{"num_hidden_layers": 20, "hidden_act": "squared_relu", "norm_eps": 1e-05, "positions": "rope", "attn_scale": 0.125, "bias": "none", "tie_word_embeddings": false, "init": "uniform", "init_std_down": 0.0, "optimizer": "muon_variant", "lr_mult_qkv": 0.4, "warmup_steps": 200, "schedule": "cos", "max_seq_len": 256, "dataset": "wikipedia_en"}
MLP neurons of a small language model. Each row is named by its layer, matrix (up: input weights) and neuron, and shows model dimensions 160-287. Each number is 128 + 24 x the weight over its row's rms, rounded and kept within 0 to 255.
A block is one neuron, or neurons of one layer that tend to fire together. After each block is what it responds to, as a language model described it from the Wikipedia text at the highest values.

L15.up221 [ 95 121 130 173 132 184 108  74  99  96 131  93 141 108 139  85 135 102 157 112 124 109 144 158 107 114 160 126 132 110 135 175 114 130 138 131 149 123 146 129 150 126 152 141 130 132 148  86 106 136 133 116 121 140 107 148 160 118 140 133 106 148 151 138 137 108 117 160 153 129 123 149 150 127 155 138 155 132  85 179 153  77 125 136  96 106  75 176 137  89 163 150 138 188 140 116 144 122  97 130 146 149 130 117 130 119 110 172  47 129 134 144  95 139 135 106 112  91 106 102 141 152 150  75 130 125 129 130]
L15.up290 [163  27 134 114 146  95 118 155  96 158 113 114 126 162  48 106 143 136 122 123 127 103 143 137 110 136 123 205 136 124  77 172 103 172 132 155 136  83 102 145 161 116 117 127  97  96 132 134 159 146 138 149 148 124 117 160 117 143  77 172 116 115 116  98 143 120 133 125 116 122 163 131 147 108 102 120 152 110 153 108 100 176 174  88 132  91 137 138 184 148  99 142  93 110 161 159 135  74 156 104 104 148 151  92 155 104  93  98 108  93 131  96  90 119 152 118 101 155 139 117 133 134 101 168 130 157 121 130]
L15.up292 [138 131 141 153 120  85 108 169 169 180 140 120 107 150 136 149 119 121 118 128 125 105 128 131  99 147 119 101 103 159 109 131 154 132 114 103 129 101 121 148 146  79 109 118 124 123 137 173 170 161 122 147 136 110  91 127 108 114 121 136 123 154  64 126 139 132 148 152 171 122 119  99  85  84 111 152 194  89  81 127 103 101  82 111 102 159  84 114  89 133 129 120 150 118 148 155 133 131 129 142 133 151 111 114 106 110 120 130  97 109 124 133 110 109 117 165 142  88 139 148 158 137  98 123 143 114 139 136]
L15.up303 [135  59 145 147 144 105 119 183 142 120 141 111 140 122 125 117 124 107  71 133 101 136  88 145 174 103  96 143 112 129 115 164 128  93  85 137 146 139 102 147 118 109 120 178  77  96 134 128 155 108 122 115 170  89 105 144 122 171 141 162 116 111 134 128 126 127 141 127 124 127 108 155 124 176 151 165 162  95 130 123 153 115 102 110 143 110 110 119 109 142 102 129  76 143  91 119 126 141 153 117 140  95 111 156  99  95 116 104 101 100 114 130 118 100 180 137 153 107 160 129 132 100 138 171 120 148 135 179]
L15.up352 [135 107 140 120 136 116 129 145  91 135 153 112 139 131 125 130 116 185 118 147 109 146 108  96 138  92 126 151 104 121 122 150 123 122 125 145 120  95 151 177 151 103 121 111 128  97 129 142 126 151 128 173 136 111 105 105 118 119 144 119 132  86  98 155 138 135 110  75 129 110  87 134 143  97 116 157  83 123 137 110 114 168 154 103  87 136 110 101 114 143 123  99 117  90 156 169 118  91 132  95 154 113 154 106 156 102 174 109 114 154 154 164 122 126 147 143 125 126 132 108 103 139 119 123 130 143 124  95]
L15.up395 [135  98  99 167 114 146 125 108 118  93 126 105 121 122 160 128  89 110 103 156 123  89  95 180 141 175 101 161 139 127 109 108 158 166 102  96 115 158 148 143 133 168 120 144 168 140 139  76 130 152 121 130 120 101 107 149 130  93 100 113  67 127 176 116 155 135 128 126 113 138 152 105  84 155  86 126 115 151 122 152 136 144 108  89 146 168 139 124 163  95 137  92 115 105 114 128 110 126 150 121 166 147 126 151  91 152 123 109 108 141  80 157 132 135 135 114 116 137 115 103 137 140 167 169 110  77 131 116]
L15.up417 [121 131 158 171 121 136 108 112 148 122 115 130 144 146 147 174 149 106 122 154 115 147 118 114 109 107 133 119 143 112 134 137 147 140 120 125 149 130 101 137 171 135 121 158 134 109 103 131 138 164  82 144 161 179 150 155 110 146 123 148 122 162 165 191 129 124 102 116 153 121 151 134 166  96 100 163 119 119  83 151 125 157  98 153 128  59 153 100 172 148 110 150  84 157  88 157  85 143 150 130 122 138 168 118 126 135 111 121 121 117 121 153  84 110 116  87 111  97  67 115 111  92 135 122 130 147 152 137]
L15.up424 [149 123  95 138 114 119 146 131 108 135 144 165 116 121  90 100 138 104 135 122 103 122  98  97 143 119 126 153 140 113 167 135 127 118  92 146 133 111  93 115 159 120 115 146 137 121 127 123 121 114 140 173 133 135 122 139 127 134 103 126  99 130 123 125 125 162 133 144 119 173  98 157 160 108 103 160 135 120 140 164  95 127 144  93 109 134 104 133 113 115 138 123 130 100 141 133 168 125 124 116 150 114 129 100 147  95 116 132  92 158 110 109 110 137 135  78  75 165 114 124 156 152  67 145 162 158 177  98]
L15.up462 [101 113 110 114 151 157 118 126  76 122 124  95  98 157 113 138 113 125 114 130 131 120 122 125 145 142 136 143 122 139 162 167  80 108 125 103 119 140 101 135  83 112 186 124 112 150  95 114 101  97 151 119 145 153 121 148 121 118 102 156 116  92 153 167 142 128 130 130  89 153 106 114 122 123 103 139  52 140 149 162 143  69 117 156 161  90 101  72 101 135 133 147 136 115 107 129 142  87  99 171 124 103 111 194  89 128 120  98 130 146 121  99  98 150 116 165  65 142 148  98 110 139 157 128 129 106 172 137]
L15.up552 [126 111 143 121  54 133 139  71 115 121 120 116 160 101  82 134 140 121 133 133 145 129 152 114 157 121 148 137 116 160 130 133 186  93 119 132 105 111 159  98 107 124 114 144 145 128 147 106 122 115 129 132 115 145 105 151 143 137 146  94  87 140 159 144 103 107 182 136  73 120 114 121 113 144 120 125 123 157  92 107 148 141 138 120 150 129  96 135 112 115  98 121 145 103 109 126 103 133 110 130 132 166 143 154 119 133 142 140 145 160 106 141 101 166 105 135  92 137  79 129 107  85  86 113 166 116 151 126]
L15.up609 [114 121 144 139 121  84 138 120 130 123 132 126 142 133 134 154 150 139 170 144 105 119  91 110 106 148  84 183 103 129 119 144 155 107  81 141 156 141 144 112 199 125 138  86 147 124 134 134 151 110  98 156 111 120 123 169 112 101 118 153  77 132 132 151 154 119 117 141 148 116 109 170 106  44 105 160 170 175 114 134 122 157 133 124 147 150 141 134 155 102 126 115 128 139 117 135 118 119  95 149 137 189 105 121  93 156 124 125 152 134 138 159 124 124  79 101 108 114 112 123  94  94 126 114  69 119 121 140]
L15.up766 [158  77 113  89 151 110 129 115  92 124  78 112  97  95  99 104 128 142 137 165 151 141 143 148 108 101 134 139  96 111 136 161 125 104 123 157 116  81 163 165 167 108  87 119 103 116 109 134 135 176 110 151 147 119 114 129 118 121 122 121 111 130 141 160 170 114 173 105 140 110 109 145 116  83 111 116 129 122 145 115 162  95 115 118 150 117 146 130 140 114 153  95 108 131 120 152 117 153 122 131 112 146 116 157 147 123 104 131 126 114 120 147 112 144 200  92 120 103 137 118 143 178 173 129 151 129 171 172]
L15.up920 [132 115 131 159 103 124 136 131 116 144 137  74 129 121 141 108 153 133  86 113 122 136  98 103 134  90 109 145 127 112 121 131 165 124 118  93 130 131 116 148 198 134 125 183  93 104 107 142 136 140 113 122 133 113 115 141 154 143  95 145 104 164 107 137 153 128 141 154 129 121 119  85 128  44  92 116  79 126 132 130 107 114 120  91 131 118 133 109 113 105 107 112 143 130 104 173 159 115  78 141  97 111 106 115 120 177 111  81 107  99  90 138 127 119 107 116 132 105 108 141 138 118 133 124 148 154 181 167]
L15.up1031 [ 71 139 147 172 115 114 116 107 125 139 113 117 132 143 115 136 128 151 138 130 129 120 101  83 129 178 112 139 135 149 138  88  86 128 139 150  94  97 117  78 142 126 134 132 117 111 120  79 155 156  93 129 141 143  97 142 124 139 101 154 139  89 127 146 129 142 129 117 130 153 144 140 103 155 109 106 144 143 106 120 190 127 159 120 132 143 192  98 132 176 135 129  63 103 127 125 115 137 130  95  87  80 117 102 109 146 152  95 125 148 135 102  82 143 108 141 115  99  93 160 138 117 127 115 177 104 129 160]
L15.up1070 [114 124 101  89  95 151 119  79 118 112  99  83 115 122 148  91 122 175 154 167 118  89 181 129 110  79  98 158 114 108 119 121 166 148 138  88  63 148 123 153 137 115 115 146  96 134 105 125  88  86 128 134 103 152 110 153 120 111 105 136 123 189 148 101 106 180 128 110 106 136 143  84 145  85 160 154 121 152 124  87 116 113 124 118 142 136 103 133 160 156 140 151 132 113 111 113 136 108 137 155 118 138 102 129 107 123 132 119 100 142 150 115 103 141 109 150 107 145 125 121 162 147 117 140 136 153 163 148]
L15.up1085 [114 144 168 121 155 133  78 110 169 151 113  97 101  91 135 121 100 125 120 146 125  92  93 138 109 113 110 126 104 127 154 138 150 103 108 116  91 126 137 145 148 135 130 131 167 118 124 136 201 138 151 122 129 157  70 108 127 148 161 131 108 127 108 155 168 133 130  78 105 144 147  71 135 165 128 184 164 116 138 160 112 102 129  95 130 132 142  82 126 136 147 128 115 105 129 141 103  83 130 134 137 132 117  94 126 100 140 144 132 107 102 170 117  97  89 123 156  98 158  96 115 136 142 117 129 183 122 164]
Outcome-linking function words

L3.up144 [123 165 134 104  76 174 128  84 133 155 145 120 167 118 116 125 127 134 148 138 144 122 147 119 101 118 125  98 134 137 106 120 101 144 127 134 127 117 102 125 130  95 132 140 120  77 154 121 112 128 146 127 136 176 124 122 111  82 144 110 155 163 154 120 125  93 123 131  89 144 152 128 149 150 131 123  89 137 153 121 142 116 144  91 155 155 131 123 101 123 131 108 148 100 169  99 158  97 114 133 115 128 146  91 115 106 117  69 140 133 131 118 157 111 148 127 101 128 108 136 169 125 119 148 175 119 129 125]
L3.up967 [142 115 134 101 137 157 154 153 107 112  91 115 171 141 126 114 157 135 120 179 126 126  74 135 127 141  82 116 146 157 148 160 162 168 112 134  95 134 102 165 146 104 120  94 111 111 168  98 130 117 113 114 118 121  99 125  55 155 150 123 137 152 159 144 103 127 153 100 145 165 122 123 114 117 136 126  62 129 130 144 136 121 144  91 139 114  82 121 165 130 147 104 131  95 138 160  89 131  91 158 100 159  98 103  73 123 121 139 125 105 160 145 156 118 126 148 106 113  78 112 104 132 127 104 169 122 127 153]
L3.up1044 [143 155 137 141  88 170 132 135 122 142 153 142 102 138 149 132 113 117 156 139 191 137 129 163 110 126 137 136 135 137 118 175 107 117 157  97 108 109 178 120 122 127 115 135  94 118 154 109 133  82 152 164  87 119 153  97 115 119  99 135 115  93 117 144 140 135 144  92 170 151 122 117 166 136 150 134 115 127 130 126  86 137 133  87 109 115 100 160 115  75  71 152 155 121 101 121 143  93 134 106 114 102 119 110 119 117 157 121 123 147 100 137 156 127 133 140  80 155  98 130 129 120 123 128 176 115 118 140]
L3.up1069 [128 109 104 173 137  80 129 105 155 126 135 120 149 153 123 109 126 153  98 139 170 133 137  83  98 143  91 158 132 139 170 148 148 104 128 136 152 122 123 110 102 137 114 146 184  94  98 130 115 106 101 154  69 168 121 119  83 136 106 168 123  79 120 162 102 111  89 105 134 112  75  76 119 121 133 133  97 136 153 136 128 144 119 185 121 150 130 138 132 138 148  76 110 102 136 139 127  86 134 111 125 140 111  96 113 147 104 112 170 144 115 149 109 107 134 118  99  88 112 135 135 131 122  83 127 141 127 141]
Get verbs, clause openers

L3.up28 [ 73 167 139 164 147 136 128 104 134 149 106 160  94  86 123 104 100  94  87 147 138 121 119 112 129 133  76 150 143 113 153  94  99  80 189  89 139 113  74 145 110 111 117 139 127 157 119  66 102 144 112 159 130 152 141 156 106  80 132 124 137 158 159 151 133 181  87 108 103 111 121 141 144 178 199 132 121 154 152 165 106 150 133 169 116 114 138 117 128 106 169 164 118 115 128 142 143 120  87 133 108 118 117 152 112 129 139  94 140 148  95 135 149  95 105 172 139 143 154 109 167 115 121  97 147 113 129 104]
L3.up165 [ 79 128 102 124 102  80 117 128 148  90 122 122 117 124 157 120 104 191 111 110 140 122  91 151 185  94 156 169 133 128 104 101 146 153 115 173  98 129 154 154 125 116 161 119 119 110 181 122  82  63  89 169 166 155 110 147 119 132 115 128 137 102  99 120 110 147 121 108 132 124 141 138 150 141 111 100 146 137 103 139 139 121 151 118  99 148 112 136 129 131 127 150  94 151 105 173 186  95 133  98 126 156 130 139 162 148 118 104 144 131 121 140 129 119 108 123 153 105 132 148  86 138 141 158 145 107  76 157]
L3.up603 [ 93 138 170  90 143 120 154 124 115 137 110 149 154 155 130 161 149 113 130 122 123 131 126 129 154 145 165 167 115 126 149 138 122 110 113 134 109 129 203 161 136 120  89 127  56 112  85 132 134 131 123  73  89 142 128 102 136 143 125 145 117 116  96 118 147 109 124 129  62  97 120 124 123 156 141  97 138 130 147 145 130 118 160 119 136  98 154 132 130 104 139 115 122 187 107 110 129 117 110 116 132 124 133  88 139 133 148 123 138 106 120 112 110 133 129 111 147 100 122 155 126 104 128 119 155 119  91 143]
L3.up1090 [145 117 121 138 127 111 120 132 165 134 121 137  66 120 132 108  78 118 145 140 115 138  95 145 150 147  99 178 192 131 118 128 116 146 144 168  71 110 140 153 157 133 129 165 131 124 172  79 128  96 136 122 123 130 138  97 179 100 149 126 152 153 109 167  87 129 131 115 109 135 143 126 153 102 133 122 132  89 141  67 111 113 127 124 134 113 111 112 130  78 110 122 120 167 133 126 149 162  98 140 140 116 107 100 129 113 122 130 163 153 120 118 119 165 119 153 141 115 106 139 123 136 144 126  94 135 105 128]
Word-initial letter fragments

L12.up1148 [133  97 127  86 109 166  82 124 144 130 140 144 113  87  83 181  94 133 142 147 139 129 143 114 130 107 156 148 113 140 148 182  84 111 117 140 161 103 101 110 157 121 143  87 151 113 124 129  92 143 125 123 113 141 142 144 116 110 117 128  86 148 172 124  87 138 111 138 143 104  98 130 116 113  92 118 121 128 148 137 131 151  92 131 111 140 102  77 159  86 128 112 162  97 134 155 135 177 100  96 139 132 136 104 110 151 121 137 161 137  91 170 121 125 167 174 125 143 137 114 135 101 135 153 147 104 121 155]
Word-initial split letters

L15.up149 [ 86 127 147 147 117 117  72 152 154 148 106 141 135  99  85 142  91 127 116 159 122 147 101 112 122 189 131 159 123 119 136 160 132 135  71 128 142 109 160 114 128 113 163 168 160  97 131 142 128 127 133 106 127  82 126 158 130 120 138  85 157 142 155 136 105 116 144 168  69 119 131 122 126 169 129 128 125 131 121 132 164 123  94 102 141 141 132 132 142 125 136 119 113 143 118 131 120 125  93 142 122 127 100 119 154 135 142 138 177 150  98 137 146 131 151 143 128 129 142 133 107  89 121  97 130 183 139 164]
L15.up151 [111 130  79 126 166 131 122 124 113 109 103  99 111 162 138 160 123 132 147 178 148 137 134 155 150 158 115 152 102 148 117 130  83 116 126 140 161 103 124 178 102 131  97 107 147 139 167 106  93 109 133  90 124 130 138 161 150 161 119 186 123 165  84 145 102 124 139  99 123  95 158  99 145 118 109 112  89 116 103 127 101 107 133 128 116 102  98 170 119 132  90 107 121 122 152 152 162 151 121 112 103 121 121  81  93 157 114 142 159 119 123 126 118  74 136 120 141 152 139 147 184 110 103  97 121 160 126 120]
L15.up165 [123 127  98 158 135 122 134  83 156 144 113 154  91 120 105 132 140  99 107 146 116 125  74 142 126 171 139 127 124 108 107 136 125 129 136  90 130 104 153 131  62 160 119 131 135 168 105 132 167 131 114 115 147 115 134 118 128 171 101 163  94 118 121 142 125 148 134 118 128 128 151 148 122 106 131 123 141 142 133 124 120 148 145 152 162 126  78 132 127 139 137 144  90 116 127 174 155 150 123 135 109 120 121 151 146 136 154 146 162 129 119 107  99 167 165 155 135 130 100 150 109 144 154 143 127 158 108 124]
L15.up188 [139 141 153 138  88 119 108 138 126 107 105 115 129 100 120 129 115 149 125 155 129 124 128 151 129 131 111 131  70 122 129 141 133 137 151  93 133 129 122 109 125 113  74 170 176 110 138 144 134 133 120 140 176 142 113 113 158  99 154 135 144 135 141 131 158 113 146 130 158 149  91  94 143 149 120 135  91  81 117 148  88 115 116  89  88 138 134 160  94 102 118  96 106  94 132 124 142 104 105 116 119 108  91 114 198 123 138 113 151 143 155 164 103 129 148 139 188 119 186  90 110  86 128 100 149 151  98 192]
L15.up208 [142 139 178 103  66 112 154 103 123 146  95 131 141  84 124 110 109 150 133 142 135  95 104 166 167 118 136 138 160 144 163 120  89  95 133 146 108 100 155 116 122 139 154 113  93 114 154 126 159 134 141 127 134 131 118 131 153 128 136 143 131 155 119 153 147 150 135  70 120  99 161 161 134  95 145 110 160 121 162 136 126 148 139 107 109 154 134 161 129  80  71 146  72 147 136 153 132 130  98 133 122 155 116 113 153 135 124 113 156 120 146 163  73 120 133 142  83 168 131 174 121 138 145 152 138 152 125 124]
L15.up228 [115 120 136 145 135 104 143 121 146 109 126  98 105 161 110 116 109 113 129 137 130 133 150 146 117 134 136 151 128  95 137 125 140  77 117 102 167  82 122 177 100 137 170 131 149 131 156 149  91 141 112 128 131 162 132 120 107 112 118 167 153 108 119 168 117 164 146  49 140 141 111 125 109 134 122 133 137 156 139 164 126 111 139 113  98 108  73 167  89 134  90 106 121 120 135 157  89 104 124 132 136 121 125  98 153 143 131  96 142 130 126 141 100  94 171 163  79 136 155 161 132 120 147 120 125 119 133  89]
L15.up356 [119 122  87 187 134 150 139 176 121 121 114 152 109 132 126 116 123 111 138 116 124 149 110 145 147 106 160 152 113 105 151 134 108 125 130 158 130 156 198 134  80 116 125 157 100 132 175  83 117 134 121 101  89 106 135 134 126  76 134 123 128 111 151 173 118  87 158 155 134 179 132 116 127 120 137 179 156 143 135 152 109 128 111 148 135 163 124 124 129 152 122 127 141 113 104 142 141 134 142 164 111 114 147 125 138 108 163  79 184 121 116 155 132 116 123 111 107 135 113 143 169 121 113  92 112 129  98  95]
L15.up715 [147 114 105 126 136 130 154 155  96 135 155 137  95 107 122 125 149  93 103 125 138 130 143 135 145 128  90 162 142  85 121 111 134 126 152 119 138 150 108 175 117 121 106 138  93 112  93 123 119 131 156 148 170 129 136 114 161 156 142 146  87 142 118 133 125 124 133 153 116 136 155 110 120  88  99 166  99 181 154 166 149  75 101 121 137 112 109 127 146  87 116 119 125 110 158  99 116 155  69 154 149 139 108  86 153 117 102 134 118 106  85 110 116 129 177 155 150 124 129 131 120 145 141 178  79 144 111  96]
L15.up862 [134 149  92 111 133 146 160 133 155  84 123 118 152 129 168 131  99 103 132 125 154 127  98 127 102 122 146 109 203 110  82 127 134 115 134  99 147 130 112 131 107  90  90 113  89 120 112 145 145 149  97 153 129 142  95 153 144 145 154 175 142 155 127 122  97 106 186 151 154 147 116  91 142 150 151 142 130 125 120 169 144 143 128 133  46 145 138  91  61  84 157 170 166 101  95 120 114 153  91  92 146 166 120 127 150 133 130  99 117 117 118 163 125 131 146 130 137 102 118 109 118 118 108 138 147 166 132 151]
L15.up906 [142 146 174 139 168 146 125 143 133 145 122 191  84 140 151 104 123 171  97 132 199 103 144 105 131 129 109 167 125 131 100 164 136 107 137 153  87 133 117 105 179 134 136 158 124 114 142 113 148 114 134 131  85 122 133 149 131 140 121 156 101 111 133 138 119 150 106 142 120 130 140 164 110 171 126 149 162 120 104 150 109 138 146 111  97  99  93  62 101 108 130 130 114 110 126 152 143 150 129 135 100 112 151 123 123 133 111 126 151 118  79 136 130 145 133 125 157 118 100 110  98  94 149 133 135 152  79 124]
L15.up1078 [116 144  92 151  90 157 172 136  97 125 136 134  73 145 143 134 107 140 152 143 135 106 158 129 185 132  96  71  86 145  91 149 112  80 134 160 123 117 117 106  81  85 146 130 202 121 150 155 156 120 112 128 118 114 125 152 107 118 112 159 105 140 115 154 109 140 146 142 121 119 145 110 144 110 119 132 122 161 112 138 145 165 115 107 125 144 140 133 162 165 134  96 177 117 100  95 112 120 109 136  82 122  81 115 125 190 111 108 121 123 101 141 113  93 104 148 139 114 148 127 116 107 139 152 148 151  97 161]
L15.up1118 [127 139 117 147  92 118 136 167 115 137 130 105 119 175 150 109 100 154 134 109 143 145 123 160 132 108 122 120  86 101 127 105 137 118  95  95  98 130 138 131 133 101 146 139 121 117 121 129  73 108 116 138 162 139 138 139 120 101 130 153 124 110 187 132  87 138 104  74 134 135 112 105 105 118 144 129 142 102 144  97 116 109 103 173 108  95 147 163 108 115 127 127 130 136 145  60 101 140 130 105 156 163 153 128 171 109 149  82 161 114 117 145 114  99 139 109 151 158 158 123 147 128 104 114 106 118 107 168]
L15.up1137 [142 138 105 164 130 153 121 154 141 130 158 150 148 149 127 146  81 126 137 149 139 115 161 101 170 119 110 136 118 127 137 174 130 121 145 117 160  95 159 137  90 104 113 130 109 141 145 125 130 108  75 114 144  96 168 149 113 149 119 164 144 169 135 150 145 110 163 137  97 151  94 117 113 121 172 128 139 137 124 121 143 144 166 105 136 133 103 151  92 126  93 120  96 137 158 159 122 120 110 112 115 140  72 160 102 134 166 104 128  93 121  67 143 111 134 119 123 109 169 144 102 143 140 133 126 138 133 111]
L15.up1168 [116 118 133 142 117  90 107 127  94 128 152 114 100 127 125 219 101 157 158  89 129 110 182 118 121 164 146 114 128  96 138 127 129 128 125 175 121 112  86 101 124 140 122 108 127  94 149 112 137  95 138 157 111 115 115 157 128 137  88 120 108 161 141  93 123 128 129 122 165  98 130 111 128 136 126 139 153 166 119 117  84 156 160 136 131 116 152 124 152 116 137 137 105 116 121 146 171 133 138 110 101 142 138  84 139 112 153 123 173 122 140 103 175 121 133 131 134 113 119 109 115 135 111  76 115  82 115 162]
L15.up1210 [ 94 117 152 100  97 131 101 151 156  89  95  78 122 106  83 149 136 110 135 139 184 124 134  95 136 134 127  94 122 135 108 155 154 146 116 145 105 115 137 146 131 142 112 133 130 133 126 139 116 117 135 128 149 118  91 178  97 105 131 159 136 149 131 166 122 130 141 128 187 134 140 135  98 140  96 125 168 189 131 146 123  77 140 153 137 135 151 144 108 131 148 110 177  55 131 123 127 141 134 105 139  98 137 156 148 111 123  77 126 135 116 125 127 116 144 113 128 186 161 164 171  87 152 135 130 120 103 132]
L15.up1215 [142 125  92 112 135 107 176 163 107 140 118 120 151 151 125 135 154  95 158 123 153  98 147 131 153  94  84 136  81  98  90 169 110 120 121 117 137 147 130 124 148 136 149 134 145 139 109 138 176 126 132 127 133 129 122 152  82 123 133 102  90 131 110 132 127 123 175 152 163 133 111 135 102 137 143 119 146 120  98 133 140 146 110 138 102 127 117  93 136 134 112 140 133 117 159 121 127 149 125 160 114 145 143 101 111 140 114  95 166 142 148 142 133 159 124 133 128 130 126  75 147 145 131 137 101 148 139 137]
Word-initial P piece

L12.up786 [121 124 123 173 110 119 105  94 104 132 148 161 109 159  83 111 130 116 160 105 141 162 123 105 176 149 110 174 168  88 139 151 115  90  69 153 102 131  93 116  95 124 103 115 136  83 108 143  92 123 150  93 167 121 127 101 157  79 120 128 113 127 119 144 113 143 126 154 105  95 111 125 145 146  94 100 100 166 162 132 173 170 130 127 133 134 117 157 104  73 106 100 129 106 122 138 119 100 129 159 126 106 138 162 146 134 107 113 165 175 159 159 105 126 137 123 135 155  93 145 148 113  86 126 177 115 146 111]
Temporal sequence prepositions